Weights of a small GPT-style language model, trained from scratch on English Wikipedia: a variant of Muon for these matrices.
MLP neurons of a small language model. Each row is named by its layer, matrix (gate and up: input weights) and neuron, and shows model dimensions 192-383. Each number is 500 + 25 x the weight over its row's rms, rounded and kept within 0 to 999. Numbers have three digits each. A neuron's up and down rows have the sign that makes its largest values positive.
Before each neuron's rows, "fires on" lists the tokens most often at its 100 highest values on Wikipedia text that the model never trained on; "fires after" lists the tokens most often just before its 100 highest values on Wikipedia text that the model never trained on.

fires on: "°", "″", "°N", "′", "″N", "\n"
fires after: "9", "6", "1", "7", "3"
L2.gate404:501458458509484515500473499478468498478507498494494501472481546498465532545550478456495494534476521444506527528477509514514491500488500571474514506513517491540498505518496475464488524515522507515527500529545521492473507506527516532522494556516469477489451442467503506475477502514542485547499546544505469524483490484512492475490512479516505481502473492536501473436452533513508509531525508525538515523535486540519536554514481507493510456516516455527474516497540481481479475492504499472499540498505486503493488469530495520520487459461462512506502492504470457575501517550457516517
L2.up404:515514426505507486467454478468440501500510539511507439517463563547502497507536479475482486503493466492490499495491527525516528512498464418548544504474554505530515511540503494506469471499504492522528506516530524521527535504508512486537510513504506497487494494477508487503452475506502506509518501484518499541536509489509507470542514458501497501515485497519517499492477512502508530488521482504488538494505476493544514500512493473487500445529518501494513538449511523524479486511492535488476532483489525493487490465490505520508490485458473486490550572501469471498504584516525492489

fires on: "ill", "amp", "ens", "ib", " mi", "qu"
fires after: " C", " c", "al", " B", " m", "G"
L2.gate974:469475513486501475475463517493497477509484545479498482509543510524523441484504534497470498499472468535470508460505532526475514479502500462479511470505493515530522554495487527522472500458518517529535526489523523517445536490472518499491438499496491450524479500461509494501514462479490451507499538520490503519501459522543505469504485499474492507484437511492532518484480465483464520503490494508529516536488513489502486524471506492483502502485486498517493455500498531486535466473511486469499510495510488516521530509489479473526478518500531478502492518430501505505487522552515504456
L2.up974:437514503497514502483481547492511492494504532460506473528555513518512435463479568474489498495504487525496511520502501481550539487449519520500496527500517507479485520499461532484547527501465509505495513518535486544518472534498542461486459474510464506498468551514541557479446495493531512546439479504490508483486490504535553481535510501521500473488530502512487488463511495517488516496488487499524525499514464511461467540488495502488514526503497482539521511502503474492522500472450519507516477517476524502435516520576507477484496510498516508502450475473473502497507501504507533450

fires on: "it", "ens", "tern", "m", "oth", "end"
fires after: " in", " c", " w", " B", " dep", " C"
L2.gate1279:506469544507499499465506527438511503521468496482504474514517514558515515545519532490552503504503528506513523507499539504489520486498494495468510492504519508501492503479454490499520477506490470467493485521498521492513504477472467441494480504469483492529484500469520505528519494534480466515530484558451501517553522538514502486477498522521530469476482507500489486511462505509530537474492501445516503505508533496487504474499479490491466514448477477507506495507503521476538500458489503497538505529484459531466490497524542472523484488478519475483505511481483483429457478485493487486
L2.up1279:517490500501473505490507498478463475461497511506503478522520549490504499500509570500522499511507522512523513491534485491530506531475537451455474502515493507476522479498500515506523533463466477491540487479494484464554534528469532499526475482486483454480492507507511554493514490526511446517518486520474521510516496524502481492505479493529503527529493518503468485525465466475499487479495526442512505488502468520540516482496490469519488544426495483518526532503491486502508499459522463508495444478510491501461502556512516462498486500487528474470516497526528458494460492464522502505

fires on: "y", "r", "ig", "re", "at", "ce"
fires after: " I", " h", " H", " A", " g", " D"
L3.gate1493:525491519536478462498535466507507539484488513540527504489490528450487530527509588547479484474508484526524452485487545543518485505512481478456487487488488468467529503477492489516479472508481476477487469506495450462517503502569559475526544427481470481499493478509537535536536513557500503468436491521479483523538514520504486516495491521475478507539489507509517511521499500499520520543490505526526476527460507536521468492448546497485459515440506484446494520496491491545502485512537456491481521506514528548503526474468501467482480510474539498511461489512478508542488561498484477478
L3.up1493:482505508497499483479467467504509513531495559478476528568508481479524477484482546541522515493476474485489484503504499497546460512520505546455479463459455540484509554492473455474529503462490464482529484525471525520497527524508525467482515498530482485459495478503487492515528487525435559464469456483487500470468525486521509480490469491519490496482471513484467468504477491505522514532527494496493484495471477473510508531472514464511478487487506463489483473507492489531495497484528477520518497480505525546495522546537494539496487493453501504507491473515504483490513551497510494502

fires on: "am", "ust", "re", "v", "r", "y"
fires after: " I", " G", " n", " g", " D", " s"
L3.gate541:512482505539430523518483492511488473494520466508531508499514475526500483447513554501484520455470508495502479466468520486498540527471510499465463524444497486498550511469493528507507458525481525490507499506516475504525490521516502530536515470497488474497474469506473482494501485520487503493512502518502502538508506517472518528512531530538506539488496535510501504517495472513529523502505478503545488559493526524481488507487508483473521511448518498491518526468527510523499506473512507511515505510522488549476478485443496529502485465535535502505471485488499453493506482482503531472
L3.up541:506506494511541501489525536486481517471548523477502458538484519513517474505473502502479471485512526495512489493506518444492502515506489493488493522482491475515466522515489486461493565506459461517484544502499491535524489527490514493519495549434508498478502507521540498498510489470460512493495504512499512536516500557504472524479517481438503491512449483483475507498502505492493490564482494474468471490479494493525480491498556526521500539462494508514478514526509510547508527486523498522494473546555535540536482491495499501521515502459478483489522504528546471551551527497496477516

fires on: "h", "ar", "lo", "in", "a"
fires after: " (", " \"", "/", "w", " W"
L3.gate1170:489494506511492499482505480531507522479429513567495490487512514485500530503465484509491523500549522511528479533528534468516521519525519515457456487476562530513483503510497491497559520471521525484466463497524492490469464500503494515468518512478520543498517467515519455515491510472532445495485479463446527485492474496501476520516515490502508488467492515539513534496510458505484455503532503486518497472477560493513506501502523537504530483481555480523526521498504489496532487477511551482490483510532523487503556438497530535502494481527462509473497519510503552466484481498505434514
L3.up1170:493525520495499488501448544504502529498491491474486477504500470526495493506543488457465506444480523528534503489511501526497504479498496487469486453524484474522488497515516481535520470457507487498535503484513485443495502487507510501485455506525513512476527482459489496504452494481512468497517514478463486490471481519513470490472496479527479515479477550501502491481497490525528483489459514511493526543449492526528554556468503479485513513494540462512492494518483468511513487477529499535553522528548528480479474506523524501462526525490457509448514536503539538458523520503480463464

fires on: "ro", "e", "on", ".", "a", "h"
fires after: " (", ".", "P", "/", "R"
L3.gate189:494427455482517459509498511508488515450515529509522500501456492494541481516510500470524534474502550505486481536481511474508529482517496524465498463491508510490542437494495518496460526510543505518493490484520467501536498520520516515494508516484520520528570479430495493465514438480491529465551499504445464500510469487497501471497524462518504495465484498476494499456488471460468459527458509497516471484514504529508538481481508502484520487499529538534499504492461445492500474522546471488499504494525475480512475452502510462559525460481512509430509510458541508459521542516459489483
L3.up189:505510492494498490540480492464514468490502476510500514493510515471495508497497509498524509446497508486507486511463482493497553506509528523440456480531517488500493480490536477474507477466531512477502505489497443492490524477499506518475509490476520479483521468442477450507533477507532498503523497478451474507510488558505482501535506489513453467470522523475511465453525481503499531496535501482545491495479521490522508482500538512509496494419491527536536449485522461521492544494534514490479517509530438462457474510560487489509487501502522512430510528511500470512537503531522492549

fires on: "|", "\n", "°N", "″N", "s==", "|---|"
fires after: "\n", " |", "7", "9", "|---|---"
L3.gate880:494537502555467480507497518502484516503481491473497484552473499541483487486536499495491495466520517511529511467494538511531526511523454496473521526454522498500511506484476519507510482497532457490531457526494509496478491501482485491499514504475483452451509483491543513508501479513472429519532517497543515494505463491492472460484510522526530522520467523506525465488496523472524525511492518465490535464501479502516502510499550472481500481496520458519489525438488472488467491498537482486503489495506466502515495450501522489477495446476509490521517522533512486466485506535519521509
L3.up880:473494479489476538519470497510466492502539522466524493523478504521493474532531471480466493507496471525502511457485539532534510507494518537492488514512540495480510545528498500549516515484536457482512528507502523498536521503499511478499456523478506498526467484487491524461507493510525475551494553516518503503492482512509501513517549511527498495486523478532459488486522487468477508516501532524512501482507526481554492535497469475539525466540516519502528499489487461506487507562468472514478481497449471461504507488504536529506449481459490486494507521509490523495462469480562522502

fires on: "il", "re", "ut", "h", "ast", "as"
fires after: " O", " o", " I", " be", " are", " e"
L3.gate1247:492483510468460471492497478488442514540555451496518455499503485527558524489485491520487481515500540506494483499521479460496544445506512498558513474480528451486526538496491523496520496488482502470512498539515504465495549512540518468532466536518493480521511444464513500495492434506463528526515500512497525505516476506532491481515501501461500509514489471484511494494503478499486518522492554512519482480551523509525504528436558486497510489491499511518485566487486559533472495525508533468487504537484519517461489501529494529488473461477504482503477496458508520498518479516525489468
L3.up1247:494505515521478482516499458516536479515527522517475501470510466447508481453473494503513500508497511500503478497520515456509514529508481479500475520503489483523499480518487479516529477483510516497493567510485512527520505489524466485479496513516503485513492523458478515476487519489462492480504501485530515481490535481452537520474477490486519492510516523513496490482504551473449542524518467521502548467518488496506489500519507499541543499525485501515505476498510506528518497489462482477527527463512486506560526440559543533514505483536525504535443468526472451569523540496549492529

fires on: "in", "ell", "ran", "ound", "ck", "ir"
fires after: " f", " F", "f", "F", " ro", " y"
L2.gate929:501509529479550484533545468528509501495506484523485518544520483470496489494492471489506483564513518524521472466463510535521493491469460522511509488495480515494498476529466493509496524503469473546494483524492513531499477528489487488529543473494551505510528554517519493465510532519489502494492489523472526501523521488491501468493476496481449486512520451493468466497528533524503487503543531486520504472475491479466496454487502541511526552525512488473499510541518507530442487494520560560519520495516505523501476534505531491530521436487468433534471497494508491528516487530481503485
L2.up929:533510494518514520501537522497509501486515492485492492525472480484503516511509509519465487520494466497526535470490523504503549489503541495508494505531549468527513505488467495467467489502521478511506483489486476511453496493565461504504513470548531518509493544533482504505488440479463523483454472521488485527512486460507520479491471499478528447508543478473498449477494481510530525425545492497498570539477546492490479465482477533474475455480489493510503521486524469498482484492514552480482546475481493474469445508520491513508514479494456484533479499499492477512434510468454467502

fires on: "y", "ith", "er", "as", "ing"
fires after: " B", "nd", "W", " e", " W", "w"
L3.gate1056:523518497539480496517526476485494481502506496463536455515514522496487497447520487509505526515445509432520458511488492465510505497497464471493469510498513514526482469481468500476475527474539488497540495519518568502512531446511509473466496522511516496470481486475459490418502466509502478479511510467484518507457509508517498469484469519489463457533492496441475467472514502506511482483549513465512471483472459469518497492486501470498510465492495472480487501508492507516505446475493491463555491533505475539550483494520517520487514495541507492512539494500478524484506519470480529517
L3.up1056:523486493507460512499479540485506543480506531496484508502529515502506488528488544514506532524493514493498483478528476497506533545461458524494464541458476527488501458495495524541538487491511528471501534461494513557493518526484495538494507512476518541543513503488508466490496539500438576471525506514519527523500525495496478492506493493498494520478488461506484482500514480494517484543505533511509486537548553480541493518533523482484490479536478526493500506487514439480553490460499492468501475539522512525513456474495511508474479531468513491513514508499478480495506465476539494490

fires on: "ith", "ut", "rit", "C", "In", "ne"
fires after: "\n", " O", "W", "O", " B", " W"
L2.gate1125:491495487470486502530506480495468535476496521459495485516512534522473433486499465505459439463482493501480472485520495474465504467538503547487516464527478520473475494469502530506508517472490505504537480512499550465514496531523506483500451538458567528490470492459512479525503471514514502496507501479544489538477484531516517457515504542481517504518481541487515509516531557509536524499511500507480477502478497517535503505466517460525520508466503487468542522491430540493474495439479500482540494519529534525518502534495517473490479515520494493474497505511512517522504485532509535465
L2.up1125:511495493476463463510499515530532494503481518491446531518515499493501526471517506517522535488481519473498519513523483490483533504557489490438486527441479489473535534472483512477539507480516476494498478453483509487505494508541498489465470556513511480506472469520493487449511460449495460501496537487502551478511525543480541480505471510488487470514540513549508524460492536494498511513520465501493522502483513499574473485465488491492494499486518544497497474478507503522530519464540460474496524523525489495527437503500511513443505478527496523518508518522441506484509521528503505471

fires on: "N", "R", "ain", "y", "ine"
fires after: "ra", "U", " Sp", " German", " JP", " United"
L3.gate497:491506485477497503542483447517488522485493498469494467547497507491457474492487512488509469501453541525495449508473506471502522502469509515513431515460517486478513501516480480527528502496479485558487553519525476546519481513489474482486519501517492524564516444498512509497442517512522447488484498449520513507523466487529507517502505500545507523476470470517474523531472502509493477459517499506525490519479480459477506510450480496522508447495494471478516493542477477509478517477510531498521493485459499474526508510487495530489517472513515492518525515480538476488510510543547512482
L3.up497:504546480499489531546522523463487489489522469533529484532499529493460498497474453532492520476469478511509486480516507484510528444521474504522477512485479500510484476531469473508506522498527482489447536475486522546502461501491518549536489509509475494489527488522480477485495505484513483470492474484507535502523552501487506533527501491507512524480511492478478461508516533465489513476519555477490511497505487492528551502485479490468495510508480469531554499564539474508544512553538463490484502495492527466492517516513513502474492483483524515486509474492521514521507531534469476408

fires on: "y", "ult", "k", "ri", "ow"
fires after: " T", "h", " h", " H", " m", " M"
L5.gate68:517531472493498468486478469507475494462522485465528477513527498474501455495490490481485486494503469508463506481490472474480516480538495540499485519478511490549563526497537540470476511511569529534514519517537506534509500470498499465494488502461483432473495522480487482476486526498504510518521472499547521523496514484486518464513506531513506515499483490459477473507533524508477518500505514484507493492496484526529511539498505536505503485492516472506496522454502469524543496535493512521444514530498512487459495522511523527529576518494477485530502465529521499532540493489468512492
L5.up68:471513545485542496539494501522513549511513501507519529500472523531482509483533450511490475500504493552525491543468520527482486565499473455543486489494506532500472456493462494526519533524520481492514486538475442475539490497484526499544502518477515470487523518489487496528469475479497495508432566476498530519497517543520491510512472503482476562510551516472499481469542546485496526483479482476514536480512476486499501503560480507552481501513506505492523490469509500482502474489487498445505482514501541519528445503490462508481510501494488482518499486461533485531465527495531489530